MLP neurons of a small language model. Each row is named by its layer, matrix (gate and up: input weights) and neuron, and shows model dimensions 0-223. Each number is 500 + 40 x the weight over its row's rms, rounded and kept within 0 to 999. Numbers have three digits each. A neuron's up and down rows have the sign that makes its largest values positive.
Before each neuron's rows, "fires on" lists the tokens most often at its 100 highest values on Wikipedia text that the model never trained on.

fires on: "ge", "est", "resent", "ut", "ist", "ire"
L2.gate185:454489522569513514419463522530524501516456536534505469518485482470565505455466502477500571543418521484485496520532459504478475460524476496486513448464519516500498493486491463474521518504526479429461484499416515517477537480496539462512470425513592502492500519539496420455477553481485478457580562526423521503435497526510500497504498499428500527461444527469464488507472474515595518516559488480515499453437525501564488507509471449487536500483519567544593511508593523526467432559392582474561473588392517449578491584546471548516453521523510518542455518513432514523554511447499537517454489537451549485457476504563505553522510519575570493504523586487427481481523479439424512483515
L2.up185:469520431495469510547479443516526551515491522578560556530469504465422496591459472489493514495518506476498512469491501438516476481520494477575514540586513507516392500482494522529445488550527492470466458521526519489531547418555520546424482466557463513478482523551491462551549503482537533508543572537499447445415520500486480437537574514463540534532545528442486482569514560580579477465537603530497537514435492493469526489546456486493483578543474554480553533518500537480491524445447496498480541463480481483546504544601512583451616474561465528449494483465519467484521478533461515441477483473474526525518418512480497523498521487521452468549505485469456468543540506559479513421446

fires on: "at", "em", "ri", "ax", "er"
L2.gate702:507543532449480472505497422566576496500493390467556518468499506491425523417554483474523517458480509505540471450474487523449515493523460463469559497483468506556493506459523502466478510520496449488407498555478515522504455418519527510502465436498436423452525563567545451512470445504493491523461419490569491542464516531564479479546521532498490541526466423531436488499552490552526422467495577534497522458532504517482459416525481504512468458472482534444549522475542510476511476502479569535568569490488494522512417589481502524455561543479500452455536468439550591439538552513490410499516555434520486505426452505528513497522527511451502515502570534486476490540512575446527484464542
L2.up702:495483478480527496459576471553581498511470507550458494473526470448492497429470476479514469495540474489531516533546495482509561541547525480553501517507487502531455477500467512517480493477533504520490499596558544517539503538464403441464477525552416564506564503537519487431470505486502503444472460520494477458460463488497478538513552488414492462470415471547528522551457509532541454526519520549432491466579534497489564556564506515585461462457540475521419547503478533540500455530370506529530540470529540474507575444555444495502517573445604486462554459404470558513559521496531472505481560463499521468522457510570467492532514457445480501584494474495445490446506535555488449517478

fires on: "om", "o", "in", "if", "ir"
L2.gate263:488532481497478506490511536437492462429537473466565481481470495527552470412488521503486413570518524502536521476503511519501354504429517422541437486567523505473481548537516485504519441518404577438481462512509441443483540517515503436515484479546477477466526491510530460466516498537494562496514497519517465504480512454470475494492462513611577501552523518501493546495492464445584473434457406572502584545498462550541501507482455499461529487483461553485496510500520507498406469529500472531470451540487535518481481468510517471508502594486507513486507462497500554494500490442492506473426411501546530470559482465525513579494550483592504489487556530495486593546577440446517442521538
L2.up263:499518523501522484489497479433468435476555466493528527530546518517549560483511509495525423545477473456499566479464616493461400457486431515456468459568500544506517433484517529464489463484498545524486498431479460510500453545509464500485498538521433434471550518527550461473504517453462508463491479487478518541460541488474462550521519512473528490523480495482533494499545506473629434530494437570472471464423568494468583523475537500479556508503489563403467531432430498473442503569449460585526519529515468476470452439424401453474503516461561444520480446523493513505510490477468514523425453473439515516603529498462488501482493464484527484479549545518547516511453454434468480553552

fires on: "r", "\n", " Re", "oun", " comm", " Comm"
L2.gate746:473465539472539446471574517550503410464435602476447474477535529443571478478452539519536510491514526493498513479512513524490542423440474498551488537506463512444473512544507520452534483478494465474479437503604553554500433495516551555446476407503469480532524514490513579495472533500517494503497494544488440559534459533491531513550521488484491518629469511544409550506562542545473517434500508486439512428472555497557493494505445529461520512574543462588519561465513528494470493471536487478492514468444449531506450452437500482533446467460496489535504517496518537486436475498455496535553446479498535488515554465445529495563506462481536447595407501487557474491456500533450425464459
L2.up746:536495459478522472485516500451505511443428566547469473460451523489510471504466458482466494500486528523492514447481514493538560434492528471525508577448470486546485481541517481469491588506542433474458505460563441507528497519469461491414568536465567437584488502474531518515517517526455488551519439476458540460531465521470504468533478497492514548559463502532506462442510483455553575456429434483552479499562492574445480427439486471503435510470524472483486586411493495533557522470470544577447477550489579498525555446528450489526464473520501595430508476524447440429542523532475469490496388471476483508440515528523457434473519487483479554527459454554448541509521478445491482430522

fires on: "um", "le", "st", "om", " &"
L2.gate15:478372467480487446538420421461509486477431571567480527453556503493515577548504504589457579504474504489504450455471526443546481523490574516468387547516434466467506503512492497501495492541524458472546495555499536539503515505481503526470473533385512549503507563488497516533533506473461546558523508507444521505489545578467550539536539489483566450482527532496498487535448519479516469510509443510488502487487445547529519499582512536446443440519560516508571527573461490606458556487470524542461570534474500402464448505393446511466482480511519488537563523487542496504504447520471446470490486453424541493541497495510476475539473491517482453489553536558458478521494476468507508494517
L2.up15:453544539514439499454486489465465478539527497460580435403524576537496558517574533596511581391445420453457511440506477492488524491459501537496488514545500476462479447541491544485509463502508541512505496525493465495492550527512424514520434504440477485465440507481520470473496493452483507491515481461531482525481452507500477501441610483518509485529508540552502567604486486521457519538505489481547562485546497452451456517550465504446505437444445485505566517533544436515460544494498414546496537454534571459535458449514506523495572432514470519504479532455567556482503444492493503520480530513561471507488480571447510518524448520560522449494465494451466446505447422457415506545552

fires on: "\n", ":", " f", "up"
L6.gate684:537488494548560381509501468536444497491462538568510536456472507442457537529523537523499470495528528528451482546488521523457444426492531541460490437511548515506514550490523504523467508497492465469509547483472471410451532514577519501473511497496469578533498456432523509536400541532446491455454465497468522442444527558415473533488514532491505449492515484516531514553463509496453494558486561507449472600469478481463492517492485531475505502477490543589525463413468470439490551449427477536493485523539518520558566449491434470554434488437503397509502511498475527496504496396447488588412464472512479451504476564520549449467506524504432490476479441507529510407483470478497529478549
L6.up684:499509589555486462374515411481537542463495564519562481492496500461485523518572507501517445485448511429515497468485528532464511512615554545558536546516475563532496429562478578483553526508574478519573490549498493510467456478533488551514510522489513494479553495524581517482433550530552504438509551461429472518492513495523487422491507523486461549510497471544459460417531509443513549531532491513503527539497498509498533544561487480554540552535528512541530474497539464479474501542468475463437439519462458514489550457554387500496479530518526472528527503549469532482540539530520501558475500418433519517572550463492511482487557420484462448513474445506543506507504502434529606470549

fires on: " follow", "ear", "k", "end", " to", "er"
L6.gate347:552522511451476497476523465512509472512505471467539444524450504544502454467516449448407488544467519495459528416542539488423468599530474521461447524500497457603489533490556561526476495566492472459514532450550503453543555515555528507429495543532482479492502503458505484480514499531505488519559528506462576522569488520461518474491471505560473563531459511504480443451470475537470512507426515508499406555429486475549522482474524516439514550519500559454444445533503545477542513479480507462558479492490495502460479486467504495520554565485468496438517574474613545446382590509530524491479521497476484530500512439549489489469564536506385527479515507471592567498592473509522455490484
L6.up347:493497437463510540529554441480482476546459482483493509502453491511535464550546493523445529465562556554526500521514539513467472514500476589549572505541460497516462453493498495459481436542493492451551450599456454553505490431491496536524519560527439509525445517536592463520458443508502551524447459533470521567553464503478516473515485598542570524536487458527444447550523470508483492445474458534440566531481495506512574439489449507498543503486470531516485568505493547574452478475459478455578482573488478416570449525451477531468470527495464530549488543466483502478510535532505510448425461475496516490429487446615438472558517489561443508504498501496534551541517478451535445472576

fires on: "erv", "oc", " serv", " v", "c"
L6.gate79:447509505492524545578511519494492474518423568508509478376486474496469450417427454480488482537466585437522476452436483507524481476581466502467508449522400424580523551550464451548497508469574516530491488591551491441427551505553460409482492548543490502536485538513506460484559475504486515500456507446432456511499464541528480495553512473481458513514483511481483507484498537570575468469444465531487505535511519495504412443547518569541508425576503505525455502526506477550540517557438497528429447463506513475467485519474430518536537521561529457513460598526561510500546516507486467518489497471556518471491546454575506490510484526539463487512546481530464494522536448444521534523489
L6.up79:512450447460538549506558480480507448480526446502511458539444513500542384491538495471540515527476515492489424529509464497574431450476522498425455529496504517519471484469546459449523562520549449495455545504523418461512518487547414492497596464544491419483478459487485397506440432457422549509489544469529514495494461470559528511499476481477477539463506447491501454475574471602512496535467488460503495563463502491544498506476514464437425494477458518492577382546467502507560471499423538543433494517466492578532481541501514494544510518500492501525533480532537470519564469457481481483488491486493549499496454488501472540383512422511503510548540538480443516517509512514540466580429

fires on: "ff", "ow", "ob", "ib", "ail", "ord"
L2.gate626:551458504491515555458451491457454433532488514504501569561571438454461443480476486499526439545487540494480431446514507456469457510491548482499499617472502504512530425596506392451520450517531537529458520547487535512542466494468480486449432556524500495536417544530504515475536433457533487484571514481496518494494508519454474489507496491555455468492465510540512399539488525536487483484499520481490526491540470426507422544493518432474557500575504510510566478526444531504508496386496436506485455459527554457465469495476579500545521443545543455495467575521529571476562479452549452464428541439519432557499402555504533494522491521504523520505495509484501469465535485466479548454482
L2.up626:497482436525564598496439466489469499505472474520412508516485465488520450471524473414497458516441497581467505455529482564482498518545495502497513486415511530496546528470476434447472472512487578490480538520486459516478494471480516431404467434521470463495478502456563465512477521586506489429471493506452510483500445504407484474504491429491521482521515524516532405566469499541599561464549515508459508529465492494524456460523520416413498510533394497499475501460489590450515470452494476501462488460550481525444435535462503464532512450461492548499452546506471513491485529461557538506372481498512507469504565515524485480482523585563452477500458547443526470462487499527478475413475

fires on: "et", "av", "ri", "aj", "en", "enc"
L2.gate618:560463483482513502527508501489528506514464494500516516518498473509458433506492498506467618455495523480533459437469474572510526486597506426468491472531467478557460453476436528538493482473474543484517474466507492412535576511479456515611460500447476487473514558469544528536465536505495469451538410484524495449515520496522514509512489579527473447441537619518513527463494473480492498461510494544507549544508490506484487473461467456487520437456497555581487527520520561469611515491530481474420539454466477469503549491468467530464515513537437514417555527425522566532453555447434529571528549548479501490561503514431583500527489475481501521513482578489509544513552460567453593503547
L2.up618:441456512537462541592536507508474505505584469566471442418542451481481373523499458515547590486480520522514470490475484421493561522493390461500486542422491484478520480513494485474487540542543448494585557498486548483498499441477485528531506454548433529429482517524513543572483534489530514579510540468531454525425501460434565486527491591509420495562505531504441452530517451508458488481566527540599520495431491434484435468483530471478536527504443512443564511513413492522496542492522530517508542526494470527478493546552498535463529456477549526522470442504508455537486499477478528493535515527464497497477490521513544513500476533466508456460471569444559459534500542433528539534555

fires on: "ber", "mer", " count", "er", "ot"
L2.gate308:562448449497527496452463500553529499525512466557477457506503444528554458456478492512554547446448524521543567521510479494491451505535493498489609484492518537508558488596478543522505486549501471510524557487464584549441482480546478494539499406510552562545475528520526467455484524487567500527478479509512478496544468521522461452596414542468527519480515404483509508493445501537519579536481515449540543406531436544471534488495501494446535515511476473445540494485514478481464511496433502516537514525437502459575497491586523493505437565507448442464480545443526499548477560570459586471493500456497466622501553482495478594486443475540503480502561504529444503559489511456483475549531
L2.up308:453530498496587455459498508478521490441487437473486473530545494460448570495479464468511528447496588474507461498531534556514459467467535456488494494502512437487467529548473471453549490577561543551441544511479582523488518466470526523504466563481528491509462542508541508424412553584514494471478514543473537482518457485551524541511471408493531385538429486481443502552487477489508484525490437453543518484541490542527531526533552457479528534518613405491513516539509519489560501507561518532496453499558559456483425501524529412479521546492580455485466466478467492555545495528490557568507491478492522568409539455508430553502492528519559424498460513532472544504491528462507453543478

fires on: "ad", "ail", "ard", "ll", "ul", " follow"
L2.gate313:431503478462541433510455515477500562541412466434546452479457435441475524475485424504450554555513540503521482496462505514489554541575524463509482475481487463506517391509650535520493496516450468447479568489472478505577499513526421522501468500460443519473419534546487534521448380573495538511482448491535494498480488490540509462448533558495562451466407475544475546433476508553509524514478463491514468573498520436507519512472499495500500514510464485486514436515532566469504483422585480488433568515567586485423471502525511454570527510460512533483491539475511467525527565471529530563528535509495486519490554490499472516483561498535484518498513478418501525510505509476492477494437
L2.up313:489453445480557558493525439487561468414493463518552488525452510542451499480535514449416491544507549587430505466457561463500548523568492522520526532479454492398541476515487501498500488527468511502494527490521538502543423521477529471606500544545508480448462523481484516493493554433518512509478522555552485544446458496550535544505463498460518468453549544423537530506566503516545501503459473501566442453544457452458533490411525571443564454450443468429454480550499516492526495526502548470453514523540505474484503514535542456473529488484478487463538553435557556511581483451524446540481480510501453462487414555505507521562513451533444519579473558445474517540523481424463513460443

fires on: "er", "an", "ot", "ect", "r", "ark"
L2.gate508:538434474468488484498484536565522497504513515539552482428481502553479520524485510454484470457465553475502485514533494450488507526439462516459513538460477540549461503501481526539434493532486479585574469510570495576463493448532447468498510478506501500461454436503460487479520493512540528483454440500541495528505479467481542606528585500478529503507497532485502518483540505541511521534492538497433597500441470498489560495509494456484544553534516494520488488518551470400502498428442556540473523413486548433603458433455506517536419502413594463474416458497527511392534567441540527542493570459482463564474490468539481531541556505503516547446475509422532512539473507487454443514560
L2.up508:539499524531446509462477574498494461477509499533556450511421438449464501560532470467507550526480523580501518546507473518539515464434488527508515512473549489463484444475438519462470544584497546487478562513525558587482499537530562462566523468461477489487475558516521488542513541544522544444536450466472569502461532457445513535446585491485550495477520521529524477589491509451508462503513614560565480454511401500503500504549476456505537520508518581536535471533494550497439521488486534457525537493429537422569417512535545468522451546417514493523466519479493520491492539485542541491500489415457548570459477510497434518600557522530477469448534477483468513477527505537449552562513

fires on: "enn", "in", "us", "ia", "ers", "ens"
L6.gate615:522474519489534521490497566521478599517499571559523540517515466509501510495528454453457404571477474489519473576523519536492475505531471464482458482501559484502435499500517522559531501481503479505475546470460473557480546508556505498484546527447434488490488453508540479535496468442497416401462435538489503496483451455622524463484522433560526511527482447501489500530462525503518491517465468539527453568569489435497556461502487565488527500454507494537487482529498511524488485465528471419550495552536519470524474410531423554472500500480558466495477509459498525556548526495535575456587469491454429469559502559578457584521548540511472509508538377541472548577466462520487526497571
L6.up615:517515483480522481555575434485458512534548476538554539500476498479513525515451486454523475530533455469471478538461456515511487517493439507402474462519501474492473547468547480483488571501582456477538492444526408522485505493466508543551540553532517544494477489526583532464531488566554455520483521535445428361493525500464522411462534580465546601535464531439480566501472454508559498503562527595516428485495547449472435528523448484482551479469497563501488469535490563516448457566518498517450563476530515524558542527539467472457507508546527475514489495466497543451538538448496512458489522434524501446520450546482479539482516520480473531524435508476394447478548465475458481551476

fires on: " Fran", "ib", "ob", "ew", "im"
L2.gate219:546469486491505495502482515487494553535487525473490579553544517527516488502471458466467465443462474509543603492502480465385563482410519501552486545476507468431448527521598429439536445466531524520520489511536529472613534453443506481472444487467516435518506532506487412458395475505433547500512552479492501463527529501467535484486484441394553562514451492535499493520505463472537541463514470507418536491537506494497525529482472513521500543567515469509472462471522577487493581456480458511471454424564552513427549513483472539459515468511601558458489517454494552561456499484471471556480455523490518578509482540461475480482495529577443472555513521502485467456460510456497524523501
L2.up219:495448545519497499462468424500488477494477542542484445533532537413557510488497440503430483448534536501507542441435431469457505474444563477531499460472465505476531508475445430412526468508478555506537478414541556510505513546476532453503438486531517429464414472461482479460428506496503517514489467416526450458557480515479532472478461471479440513457499408596510491481477489509466517494533444450539447554502551575451484417544541523530551515441469458486501478500527577454465520511449502502482438491529497494449442517453505498520553524479559562475454505514576481526497519446530380533597558469503497487535466506435510527468502544576527518485527518546496486486514486468449446514510

fires on: "er", "i", "em", "ab", "ist", "so"
L2.gate485:459523516503503442488480556493510469482505549448501516488503488519519514466522548537471486436448529473441454514416577463537422540482554460503500488450460537475511459524487497491488534471436469556501463526448539534479555470445473416494555478457512448530527546566526452551455482488496471519553506485565534438497467451500501450525524571473450449532521469475506493483459506451527462488553550557534441483598465572503509498521547500589512472442461493504529497483548452527510378493518492534520485529531574508491515541479449485513457453486494519538474503437410535515530491429490551422424569473535484465441435462493450469526570500552485480508551450486465420487549533547543407477464
L2.up485:488493516488511521485587556465543448502494607517477527516499544485484510506452506448487468468476425522474530547506507488546502606487535490438430489538473492445548517439526465518512503460490503503536486558488525497512503483488552437461525572436467509492505496557518530480507431531519465584490450532514515463542430489525541517537553545520519399453550553499448514527473497479485519475531526496518459456572552527510526524485524417515518465435461577541537481513510510549522460524533491497417436517497541490513529557502508618557506529525518494517489496493532574459416472460531421434483542554523513483460469513559357448495517460557519482477495481514423485507463580558527458477537

fires on: "ent", "lect", "ect", "outh", " elect", "al"
L2.gate555:557519478499559508507486533464534501484448482483485531501492488468530446461500552429566479472458494497496435521558530461486416462492504547498543427468474489500509499517631495489483458400529541473490530479451446491503503449596524492530473420562555495481482466517509558467478538491500534479623492572435469521536518531562517477516521486566507510537532528573483544416510497531521502472407481539491468534496497447441505479448503565511557516563494521516460500473533445469496504571463553496475374463498527480485554505489547456474500481443425516510537539484516487459495449508480480446420495500514439522492457450446519612512522535506516529502535502538439486556495531428475511453464
L2.up555:556576566370544497500552460446490461521456445495515490504476478507523494439489581489526504464534521501455507496557495440432465443508454613524520463418491514487472536569537524508505553447570473434482464454487478503519501472515509475529479478506429558540612460519480623485484568485456447485581476461455482521482515576501487478547506517538562562524511495502495484456548496553465509465503514517453486550520520458494473475459516520538478461514478463523486514534491485565573510486388515507498501435533474443529528508518494432460527496513479467538520492509444487529499508473503552491517460640492509540527452493454537499463447469509547568454475527489496505519416459519524458485481

fires on: "ar", "att", "er", "al", "it", "ett"
L6.gate243:498546455486465471468498534465517548506466511559455512537502565524433447452503506436436475493477430532535527483494461469454537530466478478517526447473508522513509471531564452486523483512483491510485452562520426506482463580476577434560560422507466476478547520497510423537465518514563517417474473472472496455512505531537520511492472565469548499431352501501533528540498524472465492503473517459476582480420514477581520534540488461496495503587428509538491508551512511508474537480467553484489442431515539448538502498531496393502490457518558491463501468513491528471526473472489440406490479423495504531509518534471501484424529509512536519528441383464423529498450472424502469467549
L6.up243:547536498566476582477537510506506455504516484466474497568544515543493475492488592511469525526493499488486500484466479505476485509414427472458490578518529477557527434465486553523469464491550450486462575439489517495529503521558510463524489480501484504513456510498464540462436509497511548532484523421481517456488422520496540462443410521452434418478423488488553456465500567500468498468555501506485502550503496440448484479525438482444501523519535386515485483485594481522539470451478481504574457426538515513496434531526446437536481569433525534492496465465413582487506548573463449537517426490513426555499497540552484474522536482585487517543525457440446490511499528565467533451497

fires on: "ec", "le", "uc", "ent", "en"
L2.gate727:506503517500556483524415480543483523443496505547525509445526462462474495502421462469498549547517504502504476511491531496499547473498507524504523501494501429576464468532459520505516540461522491521502475465581450502516536516460517473488520504490416460481431457524534439479492546540498525435553556420500551516518432434568623477488495507561505465496530523502426564503537497529401503517504520457494478503487403531452543487422531520481525453476439429507516506481518466520559473488517576393486458526491400399504520478479436535495508498469512490503537603498470469493573494578508445582524507563568459472458472530543457540488467523527540446505523536526560440490498502457550497527511
L2.up727:476433493513527487502528545459551506494439526540470492481552508544491507503509522508518552426527493516539510437599493507547585439554493505458560501529560495541445478423519485482539552527489481415511516483502479480450549496470569477480499483469486518529438495493511498541477472486486521541449528496406500465473476460536494472527539514441516488471557534519480557508469447503499538506484464536481443426508473501552529483450532545526540510490562483532535541502488389463500479458544459505459495375516502492482544510490576521514534543415467485489451515428393529514503474484545434447555496518549536452551453571451519571479486497505511551424487468478602461427465493552587552535476

fires on: "r", "er", "ch", "it", "pr"
L2.gate653:503465560481452512544465544568549567529460529533519512442485518481506444522432534449468467577542523474523448517529517413482497490513495558510586521462445496528513500501483493501517517458520514469449495526449509486486484517477571440548518525515499497484472529442515517485475483522502481492481462473484496534491478531497523483528535536478478552521431488487501607507486511541460507594503521492511495407466480521531513514518497550471425431494503516574548560545532484503402405555475381505502386490398521523539479473449459493463501477556522457455454517522522561479513550540569463540491492473442522507570499411523470579494534517533521544442471433501427474422498479507558509443532
L2.up653:508550502546520539539564566509501536466479494497454511577434496517506534477529454500489472611538519602540460533554560485505491470481508451491542495478478478484552458508453479522499460548463456453541447543478573527592514511479524479540535491494502497451524504507479524496475559439425534540521518530465513411485499538503487513458507539502529399519453496492575516529547616467540489524461553494543522459490439547527533461553446503463492531462474486543477528577514473496441490500458458485559441462480457486548496457530483446489489491446553457411541527485570533483447482506587594498488474557458616467475535507511537486557476538502515463515559580489496512490555545473534482500510

fires on: "er", "re", "le", "om", "ag", "ers"
L2.gate550:589446451533508490530484542511520511441457515474477503541454504547505509519523467527455492498440500441485467471541469518543480475439513506462456523483464608475534492530501534542522532498475554512501532477387470458557536437575498485548473502535479526494466485489517453565480560579505520547541540528500523446366458489539541467459433497471432510490522557446598552484563496451520488420545493542563484520483454497528519510548530486520469502417549489495550536531482432440456492501550508473500480495516526476562495572537435497443521471544523485527478540588523556502497505432559505518446443457525501553488547464447435504532420552585496483493515493537471512520517535516479456526451
L2.up550:459504535498509477502487499465522464519522491486413535514464512466482531550483492509499492463437458479500557520591507545572466516455550414510526505522463473460492490529456506537432474509441495578429546444449576482566577471556486497550512432499555490457547453480528428518542498510506488508561500540503523412450452482484542480459519486528449427570459499491526494543501454550543458488548494583506516440523438487446482471605523510475510494489437522586588483577448420460465471523500491493524448480524502399466493561522551478490569447513440503596519496524492473444512536430498480512496510512582485483523532500502498476452492538472470573489447495521518483497529532456444511538506

fires on: "le", " N", "n", "it", "ou", "st"
L6.gate244:490475478566495510513476506532518540513429583520506511502575518553435517444509548445475499510604484505523564471490531499498470538586490561461482516484540444469483496510475516484504496441487460439454516419506544544477453486436490523458528516476497436450542484463471501438385479454543551536499534501452466473428577548494495507436454496516523427485512538506509485525474483491543459516520517543505468551463481503486512456526480534587465513538558620518481568437445438644509554492468463467498511550543542467514468491433512466459526418547527452460503477455500522454521496488563479500535570495464478458472414539515488479491510527438513570502519505536455539479545477481489526490463
L6.up244:415464441460478536441473514549508569438573531551436402577493547538487517466480479518525499528495517540476518484462435517548551559503510545493444447445522520512421489510460510503557389434535529556461478480486481454591491542447545483524523525503544460444498542461476512459511399491541538510481566510509526508450525528421454414466480498492511536573489461475542492532532479517484419522479443531526458530523481471538499489533477509520442514485483451465554471486545486483446499452475488519517450552521527476552485480564456491523472456436530510513590530475506479530475485497535503440431527482521460539474535522474468469441511536517557474449450508540443391439485545488440489481527

fires on: "est", "ut", "o", "ia", "ir"
L2.gate189:494619527539540521465523557497495470521456547514551538493472532456484493526540521556513530500496549577459503498444477508496533480562470452504524519488464516628483516519551485538620548487549450520537487532508523548498514533511490488481483509510536560473558588538523485475528466443569516469515463565502513533464470555490424487529483568546519530530486452548462433464505545511587508462461442491478482502493460508555557559497564532490457498470490517511517570478557504571442508489438483508369503550501524540497495483485509517466441529444466518506509553506517509617493490481524533561540428547521514500533470512530516534487549471427517547576503532460458563531517461526477460549569
L2.up189:541565547445502527499491518498540533457558487519524540546503492517488458619515548495452491491467595547473440493486464482488570499438522430448515511562442452545488502519484505506508492505575498474501400552487544440494570491449513499496442432474448571532529492559548532548553485437490484461523507535525426465444506544498408428526489553546517527499471506524454464493516515537536513466537455541444521498439496464558570528423476526499459426486495517477497532506422576534459536498448468486433474497595535558538534496511483510496455550577515475463447464463467518596519459455457564502489489560499510514527506596530532496498526504499483491545492492483540533465477509564458489482500

fires on: "ill", "id", "ive", "ie", "ile", "ard"
L2.gate152:498414523496511467482502492599504472473490475499506479513509477531410489481499477470358581495523506522499501466419477527472514466567456498498467450462577506470525519561477532505487510563446530479540510589474528487577458463583462511546427475543506513471521521527481468464469509516508484571509518527506520400489523465520484462443496454487509532465472486513505428522504536496535406433539477499568478530556481444548561536455467494513487521492438466540557466448476522549467450577545541547488464518523476405503511544456518491500449478482511528526448520444593501522476526483500455524460590475513524533526530468527559466510485488496521410479483510551572462422500537451515556554470
L2.up152:481466477520486502551464445525493477507542466455517466623520434425525429538478517517520480483481449421537543462439478477518558563454496481537503534413491541483487555489496477484452501493457489534535573428484558430487508428381443535491428535496475485548494505455525482488471537501533533433549448473551559516500439453489475512576420530487518494489496407461551464442491490524462439491505488528493456497484546571509433498507564465507482580502501575459494468516519492517488457390470424525461451409515516500466544472457531545502538453512468494470487497514468520501429508436539500488457449472493533492469481475467500499470523427518531509566464500504495538465441465483494563516461

fires on: "us", " there", "fer", "g", "ow"
L2.gate402:529480470532461547475460448459458481451518472507481508497425572530504460504509453492464480570519418451503512526487474488486529434497551407513499559468562529469478514491517484445459480510481472509492572519508553510411506435455551566538431538545550449501469501505508525526565505469603480429480402446505524489487431524467475398460562481534463527464469508515453514459505534474593530518482500524459539403516475494486452507523484531443525554508437474465510537507546488482466454465426508509551452540487491534441529478468496554487503520532446475518477501528514540468538488449585479485517486473522500485473521490531436498517584590431505551455493526460568441456528490472457481484599
L2.up402:491499449577476481454524488487583519522483531485530489458528464422530479527475519542467486516508450503495467540426551513460450545465465538468509503458532600484553489516542480401461429526510568530520499483469536527456528447510538571445516484498464505455453531492513518478524496527552517493484545578484523511573512398524497473474580472578523467448497537473481466536504561487600481475439632459472489517485524471434561500507495517556568551475506450529463515515495445498524570467561503477487568510479511494501512470496459564567513460448494497504491457493549477399534536440520480548551574469512482503449505618480491527544499474538481528524467482444509546499540483561508544516481

fires on: "al", "an", "4"
L2.gate611:584576490443495531568467501520470491508482503517535540536422557533509523468481509438503453525558469531501510510559503475486398501492505432487504522517510475520518479446588482549538473514510441472470434527515523454474534505519486481485514485537502482448422481435469455481446521454489466519510436457474500473482512486506482552495450515514558544527458556508514527387470460483562514486515502506557514523423427572546449539533434555471491524416467524560472509552503435472466462532484483429540421517403521546477544439497493484449517495536509529511580527474502484514477477500447506436496498458619460519483462430493488506407509564547415496532487473478535459518520470464451519430519
L2.up611:501523519453516497469465521581469537525544478510533501506491550505433565486457552441472496525630527464487446518509540472452435522488478462559514527532544532481515549466561437532514557538488452457437477502564493493505507420509521489451529522527512492466499440441470434472477484441573477441479455457373515492490467467520479472543490567501519524572484559576509488465501427505505452440493528475500573555448495558535505537488479507545496548516453462578563510528471482474488496477445475486469478501446551565511512412561470530477508552470502588509547446458524494479485524433552527520528545502560474496478505459514516492473466570560464533498514518508543479521436420526538523465416

fires on: "al", " fl", "ach"
L2.gate69:552522568489482551636521501528514446537509435532477529536435495470484532504472450486490514425476479503514543514498441596565526532503471455477571528490492507533476531489486549545515476511482467480443459500420439527526463520513486586459464485581503516507489537461481484545413453562525455543488497534506472445495494526458551492471448487405579525438519463435559524494490511519575550428501458533517468548507510494575534491556422489499473510461541555477487557531448575468584496498465465465531456526471488508507546504501483482467566550614518450504515494453416508555499511481430489490493480475571462439483510457527539506464470542469484521494561502505459482492556506549531550517512
L2.up69:474523545461424512539557511509543464573497510504443518462502426469540538491550514469517502481508438490503492502497495576542505509540537498516548507491492535503513483519576541525509550473508523546510439515428492462561470498474493483482512476490510438493499566443521500480428504451581447482591534529474516370527525481480474537543455449444586501485586520464528505513472531530523562455488479558507460455479471509518518442413472533502498484486560476558468541499502544421487435449381513454503526457444487475493515499553510532395556585591470523473538498454512480563497490546447467459483494442501505505488518479510494537513460444465541512447551472509558516525494500513563599553464

fires on: " v", "o", " of"
L6.gate739:465428508552482477530521489455469498467531463541515478486468548506436495521496518434454532521526516474537548445501474487533441510454442496536497463558487533448452495451573492550505452493550522540499506453480534451473448635499431492556475508511488509534484495480535385479559546524543503483514526610451492554436530485519452528522558506545581486495456448473485480465469550556457561507438405500574505469494463403546486461442555503445483451530550455506507514557475519476485513537426498532487502460533499476508429488483528511541531554537493438504419482498469492474539472418534558482475503514470487504454508491548554583535511460549544449535501437571515523528520510507480554539499
L6.up739:564515472446464437495525552510491527529600586436495528525482470449461512443495444505453589454511568469514550509549442545476467487484485417437473503528477488500523403476533504500510545501450510510552563533481478429509493489521535515484528564514515498497437502495536456509456519634514453514501489534504481498502509500476510555493501550461525538529442492510521523408637502554547512530436485428462483528516466469511474504523475556487506500524411498462465527454414495495484477478466489495492490472481460512548547449499554549484498482570544543466421487512580487562462481442520498488462523456456490495568556476521500460467566430484512545534492523515520448494529486433486472538406